config = dict(
    d_model=896,
    norm_place='pre',
    norm_eps=1e-06,
    tie_embeddings=True,
    parallel_block=False,
    init_std_o=0.00324,
    init_std_up=0.0159,
    init_std_down=0.00324,
    final_lr_fraction=0.1,
    doc_mask=False,
)
MLP neurons of a small language model. Each row is named by its layer, matrix (down: output weights) and neuron, and shows model dimensions 560-623. Each number is 128 + 24 x the weight over its row's rms, rounded and kept within 0 to 255.
After each neuron's rows, "fires before" lists the tokens most often just after its 100 highest values on Wikipedia text that the model never trained on. A number after a token or word is its count.

L4.down1516 [ 88 159 134 155 156 164 105 102 121 133 155 106 155 124 146 135 135 124  93 147 106 128 108 122 140 115  92 127 102 124 161 128 117  82 101 145 148 120 139 165 127 150 135 116 164  99 126 122  69  95 103 136 172 170 124 110 169 139 133 149  87 151 122  83]
fires before: " |" 33, "," 17, " of" 7, " the" 4, "." 4

L4.down2104 [172  89 104 105 113 135  97 126 118 117 136 110 131  91 123  97 131 128 152 133  96 127 137 129 126 150 132 129 130 166 123 133 112 127 139 130 113 128 149 130 124 123 133 126 159 122 126 138 169 155 129 162 141 120 166 101 189 148 139 124 111 123 136 136]
fires before: "\n" 36, "|" 14, "-" 7, "===" 7, "---|---|---|---|" 4

L4.down34 [130  76 140 108 172 130 130 160 136 154 157 142 144 132 168 131 118 124 128  99 131 123 168 108 156 159 130 104 133 114  94 110 148 111  92 126 151 143 128 126 148 131 155 157 159 125 156 161 122 135 121 125 149 147 132 105 102 112 187 136 137 183 107 154]
fires before: " |" 41, " 1" 7, " 2" 6, " " 5

L4.down2334 [160 133 150 154 119 103 141  99 130 142 145 141  90 132 123 149 110 145 103 190 130 167 111 133 161 138 112 108 145  77 136 100 142 105 137 135 140 113 121 129 119 118  86 162  91 169 110 114 149 138 111 176 116 175 116 131  96 132 123 166  87 119 116 137]
fires before: "==" 32, " ==" 12, " played" 6, " as" 5, " the" 4

L4.down1954 [147 109 165 134 104 120 119  66 109 146 141 135 161 158 120 134 128 113 116 113 145 162 113 117 148 128 113 124 112 139 126 163 159 130 103 118 157 139 155 115 106 125  95 100 108 111 120 150 124 156 115 139 163  86 189  91 138  96 141 113 138  95 101 122]
fires before: " by" 23, " of" 14, " in" 10, " to" 10, "." 4

L4.down573 [135 108 112 124 125 147  99 126 118 122 144 118 141 119 131 116 132 163  99 168 108 176 190 122 111 120 117 136 153 120 127 112 137  94  73  85 105 148  96 100 101 130 112 102 138 108 132 134 147  89 115 145 129  96 126 168 112 158 154 163 122 146 109 111]
fires before: "\n" 30, "|" 30, "-" 18

L4.down2070 [ 85 105 152 127 165 133  90 106 143 160 146 130 142 147 139  99  86 106 164 146 142 111 162  95 129 113 106  99 107 103 184 122 111 148 104 155 112 145 149 149 164 144 128 153 128 114 119  99 188 144  89 130 121 143 143 129 159 144 121 189 135 107 114 124]
fires before: " |" 52, ";" 15, "," 7

L4.down2710 [127 150 147 125 123 103 114 150 139 131 131 133 114  89 159  94 148 136 138 131 153 105 124 143  80 174  61 103 125  93 133 145 115 109 124 145 120 119 153 138 129 112 127 151 150  98 101 126 103 181 136 123 172 122 131 188 159 167 127 144  91 164 123 118]
fires before: "\n" 28, "|" 25

L4.down1614 [138 111 183  99 125 103 166 189 112 128 175  93  94 169 118 106 137 149 172 124 154 119 132 154 122 168 100 131 178  79 140 144  99 138  84 113 104 141 113 168 140 114 113 133 107 117 138 146 102  77 129 186 147 142  93 106  97 139  77 113 117 135 145 152]
fires before: "|" 36, "\n" 16, "-" 13, " |" 8, "===" 5

L4.down2581 [102 135 126 125 109  88 104 124 160 165 185 108 155 114  87 179 132 160 115 134  90 117  96 177 132 130 141 127  96 117 113 132 156  64 178 125 124 116 111 135  90  94 140 189 133 141 107  87 150 132 159 131 120  82 141 127 142 152 125 105 169  75 115 132]
fires before: " |" 38, ";" 15, " .0" 6

L4.down1548 [169 145 138 126 122  98 152 146 122 136 113 143 120 100 116 170 146  96 136 124 177 111 123  84 130  88 129 138 113 114 123 120 119 122 120 144 151 142 134 133 168  75 132 113 151 154 141 119 142  86 106 148 161 135 117 115  81 145 171 139 113 140  97 151]
fires before: "\n" 33, "---|---|---|---|" 23, ":" 4, "==" 4, "," 4

L4.down2260 [100 136 132 143 153 153  98 168 108 115 175 136 145 111 126 100  98 128 146 100  93 171 136 160 148 113  95 153  93  93  94 131 113 117 135 104 152 105 114 125 130 127 121 120 109 137 122  91 116  92 151 152 105  71  95 150 159 104 143 118  78 139 105 111]
fires before: "\n" 80, ":" 7, "-" 5

L4.down1534 [119  93 134 113 147 134 140 100 169 153 155 105 126 130 147 137 110 129 175 138 121 136 147  93 118 124 122 165 137 139 108 145 125 114 143 112 148 146 118 136 110 184 110 108 142 127 132 177 105 142 120 125 114 118  64 142 123 142 118 134 142 123 127 107]
fires before: "\n" 29, "-" 12, " " 10, " |" 6

L4.down3124 [145 151 131 108 116 150 155 129 106 142 143 143 129 111 139 142 124 148 112 147 135 152 175 133 136 126 150  86 156  92  94  90 133 101 168 110 144  75 123 135 165 113 123  98 129 105 160 154 153 127 116 138  86 157 104 132 104 173 118 129 114 130 116 105]
fires before: "\n" 63, "|" 4

L4.down2025 [111 140 111 127 133 127 155 170 126  80 137 170 145  97 102 104 129 161  68 119 103 162 178 165 150  95 113 119 141 116 150 103 138 117 121  67 145 152 134 149 151 137 135 100 100 136 109 143 114 115 109 153 143 104 127 122 149 127  81 117 156 136 140 155]
fires before: "\n" 55

L4.down1863 [119  89 152  71 115 108 154 128 117 158 140  97 173 114 192 144  79 130 111  96 161 120 111 109 119 127 161 121 145 101 104 119 159 152  81 136 115 177 103 152 158  79 110 103 126 111  92 175 112 112 117 144 154 134 119 136 110 146 123 146 152 120 136 148]
fires before: " |" 26, "s" 10, "\n" 10, "|" 9, " ==" 6, "." 6

L4.down2769 [122 151 114 104 166 148 146 128 111 113 154 112 130 110 130 120 140 155 127  97 154 170 129 143  99  86  53 161 131 132 151 129 104 109 109 129 130 135 146 119 151  85 113 137 119 159 149 155 123 134 143 151 134 139 129 129 161 160 116 117 148 127  85 139]
fires before: "\n" 24, "|" 19, "===" 9, "-" 8, "==" 4

L4.down2277 [144 148  65 128 143 142 120 179  98 145 114 150 131 106 137 163 142 142 125 136 115 150 114 127 150 162 191 141 100 151 133 144 118 133 100  61 114 110 110 132 163 150 159  96 133 170  96 126 137 115 102 155 154 155 103 131 132 170 128 177 110 151 126 164]
fires before: " |" 46, ";" 7, " not" 5, " Park" 4, " 0;" 4

L4.down2388 [148 114 168 149 151 151 103 143 103 135 149 131 110 109 152 120 158 146 162 140 137  90 170 116 142 136 104 136 116 106 122 108 106 115 142 145 124 137 133 107 104 114 132 104 117 134 155 121 130 125 116 134 113 105 129  95 115 144  93 149 163 102 176 137]
fires before: ";" 44, " |" 13, "2" 4, " m" 4

L4.down3421 [114 112 129 149 115 179 142 138 128 169 112  66  95 117 120 105 134 111 126 129 111 118 168 140  82 122 140 139 123 108 171 149 172 135 128 108 110 105 108 144 102 147 121 102 154 114  81 148 115 127 156 137 112 102 103 107 113 144  91  92 167 152 143 122]
fires before: " |" 27, " 1;" 12, " " 12, " 0;" 7, "\n" 7, " 2;" 4

L4.down2800 [131 115 188 191  97 106 140 130 121 104 104 110  89 122 109 113 147 107 124 142 103  92  93 117 157 177 123 164 139 135 162 156 156 113 132 122 123 138 113 111 108 126 107  88 131 133 148 114  88 142 132 142  99 113 112  73 114 123 104 152 120  95  95 105]
fires before: " |" 32, ";" 27, "." 4, " 0" 4

L4.down3064 [142 113 117 124 109 138 130 132 134  77 136 114 127 108 113 100 178 129 138 132 118 141 154 151 145 103 109 114 127  98 104 150 139 121 101 109  94 128 115 156 146 154 129 126 112  99 100  86 183 155 139 120 135 110  92 117 140 105  99  95 157 151 151 108]
fires before: ":" 68

L4.down2010 [ 81 134 143 105 112 136 129 121  89 115 129 133 162 115 173 132 116  91 116 140 125 113 105  68 104 123 125 132 118 119 113 134 108 110 142 113 156 151 105 120 112 147 101 129 112 117 178 165 150 136 151 147 134 101 167 129 127 154  96 134 126 143 124 126]
fires before: " |" 35, " m" 7, " in" 4, " mph" 4, "/" 4

L4.down1698 [205 156 109  94 137 149 145 126 149 134 131 134 108 148  83 137 166 115 108 131 123 140 105 118  86 127 114 119 147  86 134 140 137 144 139 139 137 132 154 141 106 128 121 147 130 110 114 135 146 197 114 149 142 184 142 154 130 135 129 158 119  84 166  86]
fires before: " |" 49, "==" 4, "\n" 4

L4.down3053 [ 99 120 136 111 103 119  72 144 115  84 143 126 143 139 115 114 138 139 105 121 117 107 131  97 104 107 127 142 124 103 134 144 166  81 203 127 130  93 142 130 129 170 180 194 128 132 120 131 172 108 122 121 104 136 116 154 102 147 148 127 131 137 147 122]
fires before: " |" 24, ";" 12, "W" 8, "E" 4, "m" 4

L4.down2299 [142 131 168 153 152 118  94 160 106 135  82 163 173 114 161 132  94 117 157 164 114 170 128 138 121 111 146  92 124  99 163 133 125 167 122 133 118 170 126 107 139 107 121 130 149 167 118 135 115 113 112 136 100  90 157 145 129 119 131 138 148  83 140 138]
fires before: "\n" 30, "|" 10, " |" 6, "---|---|---|---|" 6, "|---|---|" 4

L4.down973 [140 170 140 150 158 149 130 117 162  94 102 126 113 103 109 122 114 134 131 115  74 141 130 143  79 103 147 128 137 120 132 124 169 122 114 165 122 130 114 126 120 159 155 132 143 131 131 107 129 138  92 118 133 127 138  43 150  84 140 108  63 157 137 127]
fires before: "\n" 57, "Career" 5

L4.down2731 [134 159 111 137 141 119 131 179  84 101 122 159 155 113 184 128 121 150 118  96 174 125 130 214 119 107 121 161 112 115 115 128 120 116 123  89 123 119 173 135 120 114 117 154 112 121 155 149  94 131 159 141 183 168  74 141 111  97 118 162 113  85 127 103]
fires before: " |" 35, " in" 9, " -" 7, "." 4

L4.down1598 [112 141 112 155 110 150 146 114 132 117 131 101  86 160 153 137 132 118 110 102 137  94 140 139 144 151 151  98 118 114 152 115 146 133 116  88 146  97 111 125 132 136 133 111 145 117 131 148  89 117 114 144 126 121  84  89 112 165  80 137 107 132 110 177]
fires before: "\n" 33, "---|---|---|---|" 19, ":" 10, " |" 5

L4.down349 [118 112 153 135 133 119 121 103 114 113 118 156 115 126 107 140 125 146 152 129 113 121 115 142 126  97 106  94 149 135 125 101 119 136 114 104 124 103  61 158 150 156 155 100 149 110 112 127 115 153 129 105 106 112 132  71 147 125  71 119  80 103 139 137]
fires before: "\n" 30, "-" 26, " |" 5, "|" 4

L4.down1405 [138 119 155 101 177 123 103 121 108  96 128 175 106 113 125 169 110 118 129 172 148 152 142 119 127 109 130  95 146  94 146 129 144 126 132 124 114 113 144 125 139 160 114 163 131 122 115  80 124 145 123 101 139 132 169 108 135 138  98 130 155 120  96 105]
fires before: "\n" 31, "|" 21, " |" 6, "-" 5

L4.down3382 [115 147  97 134 129 128 148 148 118 168 126  86  98 168 156 115 140 170 116 137  93 133 122 168 149 133 142 124  99 128 122  97  82 176 124 151 124 141  89 116 121 131 143 106 127  98 161 129  95 128 114 133  98 134 112 124 115 103 110 143 138 152 167 127]
fires before: "\n" 29, " " 25, ")" 8, " —" 7, " Un" 4

L4.down1383 [161 140 173 124 122 126 115 136 122 124 145 129 104 131 134 124  88 129  83 134 145 142 116 114 109  69 122 121  94 119 150 130 119 172 147 134 128 164 111 118 109 134 164 157 117 151 133 143 117 138 120 140  99 112 111  97 122  92 136 117  86 119 178 193]
fires before: ";" 26, "\n" 23, " " 7, " |" 5

L4.down3232 [133 130 124 129 129 136 160 145 126 116 133 147  91 135 135 124  82 166 125 112 104 191 159 125 155  96 145  89 140 123 156 139 124 171 144  95 143 124 157 150 105 124 153 146 136 137 158 121 109 166 122 121 179 136 162 125 130 135 121  94  89 117 195 119]
fires before: "\n" 60, "s" 5

L4.down785 [135 130 127 108 142 147 157 128 167 152 123 112 102 112  95 104  96 129 123 130 109 122 142  96 130 122 156 155 142 124  93 139 121 137 158 116 150 152 155 123 105 133 131 146 144  91 116 100 134  90 121 145 102 120 143 155 161 151 106  68 141 165 123 114]
fires before: "\n" 45, "-" 20, "===" 6, "The" 4, ":" 4

L4.down1339 [119 131  90 117 114 156 126 116 155 142 150 134 114 124  95 154 145 158  86 101 114 137 138 137  94 143 111 131  79 102  89 125 125  92  87 136 133 118 149 152 161 152 135 174 146 129 153 110 118 115 162 131 127 135 151 123 138 153 117  94  95 146 125 133]
fires before: "\n" 33, " |" 20, " " 12, "core" 6, " Box" 5

L4.down3155 [ 96 140 145 128 128 134 132 137 122 159 119 147 131 186 161 148 147 116 125 116 111  91 169 108 129  56  91 121 154 152  95 111 119 122 142 130 102 162 149 167 135 142  90 102 148 128 112 140 158 121 126  99 151 112 112 145  95  99 102 169 142 143 109 134]
fires before: "\n" 25, "---|---|---|---|" 15, " |" 7, " /" 4, " Apps" 4, "==" 4

L4.down1892 [138 185 136 123 124 135  85 145 134 143 129 120  98 115 134  89 144 116 137 101 161  98 157 114 144  87  75 160 109  98 128 108 126 132 141 154 141 107 113 135  97 152 160 149 104 147 152 162 140 109 164 150 107 103 135 124 113 165 162 144 112 165  97  90]
fires before: " |" 30, "\n" 23, ":" 5

L4.down55 [ 88 171 136 147 128 127  71 110 153  79 103 132 136 135 127 148 112 139 128 107 190 111 143 125 172 125 134 137 136 117  92  89 147 104 101  98 102 129 129  83 131 147 115 176 113 132  57 122 144 188 149 161 106 148 126 144 127 142 146 128  97 106  78 119]
fires before: " |" 56, " 0;" 14, " " 5

L4.down3077 [118 111 115 116 116 117 127 142 103 124 123 108 106 128 113  98 159 140 149 105  88 114 131 135 143 140 105 106 112 152 152 117 118 108 127 145 128 149 120 145 136 108 107 113 136 163 111 107 118 177 168 133 134 111 123 125 138 116 138 113 114 142 127 135]
fires before: " |" 37, "\n" 16, ";" 9, "---|---|---|---|" 7

L4.down3389 [162 128 178 149 150 168 107 152 117 140  85 154 138 109 131 119 148  93 112 137 116 154  98 140 128 122 120 130  99 152 119 103 102 150 112 116 145 117 171 124 125  78 135 143 111 118 146 154 100 142 130 142 147 133 101 165 120 148 153  99 118 112 135 100]
fires before: "-" 57, "\n" 20, "=" 8

L4.down3329 [166 112 115  75 169 113 157 130 141 114 175 108 144 105 133 142 120 111 129 151 130 106 139 123 149 125 129 120 173 166 146 156 158 138 123 131 116 159 134 140 102  83 130 149 121 122 108 118 150 140 133 166 138 148  96 131 123 136 141 128 128 117 148 100]
fires before: " |" 55, " " 5, "^{2}" 5, "\n" 4, ")" 4

L4.down2472 [ 72  76 146 137 158 158  99 130 131 126 190 138 127 109 143 131 107 166 111 131 116 120 143 181 103 149 181 152 131 156  69 112 117 122 149 106 154 144 180 111 114 115 154 123 172 100 109 126 159 123 135  96 151 110 116 146  86 167  99 139 127 134 131 149]
fires before: "\n" 75

L4.down740 [157 175 124 176 128  78 114 141 116 144 134 140 156 109 121 186 136 136 129  93 123  95  97 155 101 109 121  88 128 150 121  93  70 140 143 123 143 143 144 110 104 113 125 157 128 159 131 160 123 119 152  90 104 108 118 113 111 103 125 151 119 135 130 128]
fires before: " |" 28, " -" 12, ":" 6, " Q" 5

L4.down1623 [120 146 112 112 111 140 115 125 122 117 143 111 125 105 128 143  85 111 178  90 131 107 168 102 157 154 141 168 118 143 138 125 119 182 158 116 128 137  91 113 136 160 158 131 103 139 128  85 177 147 157 128 122 136 174 165  88 118 119 128  87  96 114 128]
fires before: " |" 30, ";" 22, "\n" 14

L4.down1055 [122 148 141 132 172 134 121 137 146 151 141 155 111 130 110 153 164 113 149 159 154 158 185  97 134 119  92 111 146 127 148 105 123 135 109 125 140 119 106 161 143 165 141 128 178 104 116 136 143 140 136 115 104  84 141 108 106 100 102 143 130 130 140 113]
fires before: "|" 51, " |" 13, "|---|---|" 8, "|---|---|---|" 6, "|---|" 6, "\n" 5

L4.down2271 [160 111 165 104 107 119 142  95  99 109 109 122 124 129 143 103 117 125 119 149  97 174 121 125 123 135 146 162 171 151 111 142 124 139 151 114 154 109  97 107  87 122 156 148 130 110 163 148 131 172 108 110 118 100 108 132 131 129 125 111 145 102 104 110]
fires before: "\n" 43, "|" 12, ";" 9, "s" 7, "-" 6

L4.down1228 [ 85 124  88  88 145 134 111 144  91 156 128 118 153 186  97 174  96 152 129 155 130 178 177 129  98 121 117 103 106 122 116 129 125 138  88 147 172 147 126  78 148 129 108 116 142  82 142 114 130 126 129 145 124 125  83 118 137 154 133 138 168 128 166 111]
fires before: "\n" 65, "-" 26, "|" 4

L4.down2681 [134  91  96 119 158 116 143 128 165 102 143 137 136 114 101 128  89 125 123 148 122 113  85 162 133 166 127 139 125 124 149 130 165 114 145 128  95 131 135 129 105 120 139 140 159 120  85 101 137 159 119 113 111 146 128 124 105 139 141 151 143 115 108 128]
fires before: " |" 44, ":" 8, "\n" 6, "s" 5

L4.down1432 [111 131 112  82  80 169 140 114 105 118 112 154 132 100 146 109 105 135 185 139 110 122 105 111  95 115 168 128 129 126 100 124 151 104 147  73 136 136  74 132  86 131 109 104 115  92 107 149 125 133  96 121 150  99 136 128 144 125 110 113 149 143 104 127]
fires before: "\n" 71

L4.down878 [ 86 141 104 190 130  81 137 151 152 154 124 137 147 112 152 132 152 105 126 137 133 130 148 176 125 163 122 115 100 120 123 142 132  93 140  94 122 158  99 136 178 129 153 126 139  98 115 130 163 114 114 151 139 118 131 130 137 109 141 168 145 129 131 126]
fires before: ":" 55, " |" 5, " by" 5

L4.down1965 [118  87 144  86 121 118 160 144 136 121 170 169 128 117 162 114 134 160 130 123 126 145 116 139 120 109 108 124 136 166  91 113 160 111 183 101 151 143 118 153 136 119 118 144 122 131 115 101 130 133 157  99 114  57 143 106  87 150 117 140 163 137 124 164]
fires before: " |" 43, ":" 17, "\n" 9

L4.down545 [105 122 114 135 147 143 109 133  94 134 109 139 137 153 158 167 163 122 121 139 147 127 109  99 123 111 102 146 102 170 109 133 158 155 180 154 138 141 136 109 115 105 125 107 124  71 117 120  81  88 122 131 116 136 104 109 118 153 155  92  88 170  94 138]
fires before: " |" 48, " (" 4, ")" 4, "\n" 4

L4.down2279 [125 177 102 145 144 101 164 131 166 121 132 113 125 154 105 147  87 136 122 104 121 148 160 131 115 180 110 106 146  75 100 158 133 138 134 117 115 149 152 147 118 152 133 107 121 125 133 111  91 113 113 171 137 154 168 112 121 141 132  95  99 171 143 153]
fires before: "'" 48, ")" 7, "\n" 4

L4.down108 [104 132 200 146 118 111 106 121 150 171 107 128 116 123 144  92 130 160 137 104  57 127 147 110 110 121 139 136 120 115 140  95  78 138  77 153 144 108 110 146 159 129 147  98 148 117 171 134 119  85 106 141 111 106 146 154  89 113  86  94 132 133 109 165]
fires before: "\n" 65, "---|---|---|---|" 11, "==" 5, " ==" 4

L4.down2102 [118 177 147 129 148 146 134 130 101 116 108 153 127 148 133 109  95  96 126 141 132 170 131 147  99 153 108 101 153 129  81 137 158 112  78 160 137 114 100  66 135 122 167 118 128  99 150 159 158  88 108 124 133 126 110 105 132 135 101 148 158 157 120  79]
fires before: "\n" 37, " |" 24, "---|---|---|---|" 9

L4.down3438 [ 99 166 145 133 122 157  80 129 127  58 127 112  92 120 109  64 163 148 135 146 133 138 191 123  74 149 143 133 170  87 118 168 149 143 112 117 112 152 114 127 127 101  78 178  95 169  85 142 120 151 117 146 124 124  75 145 145 128 111 183 115 143 148 128]
fires before: "\n" 46, "---|---|---|---|" 9, " |" 6

L4.down931 [126 146 145 140 162 118 136  99 126 140 105 152 112 114 161 132 148 150 119  96 156  97 139 137 109 122 160 138 108 114 101 111 115 126 130  95 143 124 121 134  93 142 166  87 140 117 140 116 127 102 131 153 167 106 120 120 141 138 103 108 150 116 144 114]
fires before: " |" 24, " 0" 15, " 4" 7, " 1" 5, "\n" 5

L4.down3306 [165 144  90 139  99 159 107 121 144 121 117 140 125 142 130 109  70 101 140  68 163 121  76 127 140 134 110 128 122 101 106  93 100 171 151 154 127 100  95 141 128 152 131 144 152 173 118 122  85 161 108 140  66 102 167 125 162 157 122 151 133 150 109 136]
fires before: " |" 22, " 0;" 12, " 2;" 4, " -" 4, " 1;" 4, "R" 4

L4.down1812 [142 116 139 128 137 160 114 129 140 151 134 128 157 154 101  91 130 120 128 112 145 115 144 143 113 140 159 121 146 127 140 145 156 119 118 136 156 100 145 127 159 113 153 101 150 158 134 116 156 170  96  44 153 110 105 107 123 145 122  77 105 132 149 142]
fires before: ":" 27, "\n" 22, "-" 5, "*" 4, " |" 4

L4.down1934 [110  95 120 131 137 207 117 115 140 154 143 111 145 108 124 119 187 157 128 117 136  84 128 140 120 146 169 108 138 118 135 133 156 117  77 168 141 132 188 139 139 147 118 126 102 148 179 150  61 112 156 136 155 137 147 147 116 126 156 113 110 149 133 154]
fires before: "\n" 61

L4.down382 [ 74 123 145 120 107 104 117 123 137 148 128 174 132 104 140 118 133 145 135 113 134  90  86  78 121 138 141 149  94 142 112 135 104 140 128 122  48 138 106 118 131 134 132 129  87  91 179 113 185 139 148 125 134 112 142  99 101  93 131 135 125 120 132 181]
fires before: " of" 38, " in" 15, " to" 5, " by" 4

L4.down1170 [131 114 128 119 156 120 159 119 153 148 146 142 149  86 151 158 144 184 166 155 169 125 122 132 120 152 138 112 135 107 118 109 149 141 148 140  81 162 129 125 163  96 147 155 147 120 167 156 116 138 110 118 131 118 161 152 131 132 108 158 144 107  93 138]
fires before: "\n" 23, " High" 9, "|" 8, " " 7, " |" 6, " %" 6

L4.down942 [ 78  96 143  89 138 151 156 193 115 122 147 156 133 110 122 121 143 131 110 113 121 118 124 134 112 101 143 148 116 100 137 121 128 166  87 140 138 158 135  97 130  51  97 117 155  89  98 136 125 132 156 117 118 160 139  98 154 104 120 128 101 135 115 133]
fires before: "|" 59, "-" 7, "\n" 6, " |" 6, "," 4

L4.down1566 [153 124 172 164 102 164 133 100  94 150 133 130 123 106 157 118 117 151 125 130 138 102 156 109 121 161 140 118 131 104 132 150  87 117 126 125 180 173 116 106  82 115 109 130 129 116 139 116 119 140 141 114 146 120 181 139 124 149 121 162 112  86 145 130]
fires before: " |" 25, " /" 8, ":" 7, "'" 6, " -" 4, "," 4

L4.down3509 [ 91 125 189 135 137  90 108 114 184 163 105 155 124 163 167 154 110 102 168 132 139 142 137 126  86 163 143 120 137 140 143 132 128 109 132 195 111  94  95 119 132 132  86 100  88 100 129 105 127 164  98 121 111 135 172 177 119 163 139 156 158 140  63 120]
fires before: " as" 18, " in" 12, " to" 8, " for" 8, " by" 6, " with" 5

L4.down120 [129 129 141 150 141 161 163 139 133 126 143 108 139 185 141  94 132 122  71 152 141 137 167  82 157 119 127 125 100 126  91 141 167 142 141 133 102 122 110 136 155 118 120 138  92 136 108 146 106 115  60 115 147 121 119  70 131 110 174 151 121 102 143 143]
fires before: "\n" 35, "---|---|---|---|" 16, "," 6, " by" 5

L4.down1672 [157 113 145 105 120 125 125  93  43 133 118 121 144 142 132 126 151 160 141 120 122 134 119 139 105 148 128 105 131 159 152 152 137 127 180 120 124 121 133 132 134 115 137 159 131 136  72 183 171 142 137 115 146 124 137 134 130 126 104 130 119 118 140  99]
fires before: " |" 51

L4.down2991 [116 163 144 115 132 180  96  95 161 109 130 143 125  84 143 113  85 126 151 167 174 136 163 115 128 141 154 103  98 108 140 116 152 121 126 133 156 149 106 123 118 164 136 122 158 160 153 144 124 134 136 138 104  83 169 117  84 150 125  99 117 143 137 113]
fires before: " |" 34, "\n" 23, " " 7

L4.down2452 [138 111 132 141 114 157 148 172 111 121  97 117 157 114 147 153 107 156 108 154 144 143 166 141 119 143 112 111 144  85 133 166 119  88 101 108 128 171 164 125 121 100  98 133 155 124 131 109 133 141 117  88 133 110 121 124 133 120  98 165 116 146 153 110]
fires before: "\n" 94

L4.down1201 [119 143 159 114 164 156 145 133 106 168 110 133 135  81 139 184 138 143 107 130 127 120 160 138 164 119 105  92 135  97 148 123 178 111 113 162 104 143 110 140 119 151 157 127 125  95 104 132 129 137  81 141 128  98 131  83 145 143  75 163 123 134 194 131]
fires before: " |" 25, ":" 12, "==" 12, " life" 9, " ==" 6, "\n" 4

L4.down2705 [144 146 120 126 159 121 151 106 127 117 126 130 151 120 114 114 181 125 116 121  96 152 158 130 154 159 112 151 104 144 130 143 121 151 121 152 140 161 126 178 138 139 123 179 128 133 153 113 144  98 128 100 142 140 114 139 157  93 140 115 106 102 115  91]
fires before: " |" 42, ";" 13

L4.down879 [ 78 146 127 190 146 106 124 147 114 119 139 118 116 170 114 109 193 129 154 133 122  95 128  84 120 120 117 165  93 127 160 120 148 119 137 156 120 116 121 152 118 139 150 150 116 151 154 142 171 130 159 101 153 119  92 122 141 131 133 112 110 168 168 157]
fires before: " |" 57, ";" 15, "\n" 4, " 0;" 4

L4.down3191 [113 144 125 113 132 136 153 100 113 117 147  96 127  90  93 125 121 151 151  90 122 128 128 101  93 117 101 164 146 116 113 129 157 179 102 100 111  82 133 142 132 115 117  82 122 113 139 130 145  96 122 132 127 107 155 127 129 127 150  73  69 176  99 124]
fires before: "|" 37, "|---|---|---|" 8, " |" 6, "===" 6, "|---|---|" 5, "-" 4

L4.down3103 [105  85 111 129 168 172 119 138 114 160 141 152 152 109 110 102 103 171 119 159 109 140 147  90 147  86 116 123 105 110 128 100 114 113 155 149 178 109 154 136 173 124 108  95 153  88 115 128 181 173  92 170 130 143 150 135 117 145 103 128 162 141 107  93]
fires before: "." 22, "," 21, " in" 7, " and" 6

L4.down312 [ 94 178 140 103 160 189  70 112 162 117 151 104 124 123 153  92 109 163 149 129 149 120 145 145  85 148 126 123 128  86  79 101 102  90 103 147 116 145 137 119 147 173 138 140 117 140 125 114 105 137 162 117 105 127 148 152 138 134 128 134 141 157 155 109]
fires before: " |" 29, "\n" 25, " " 4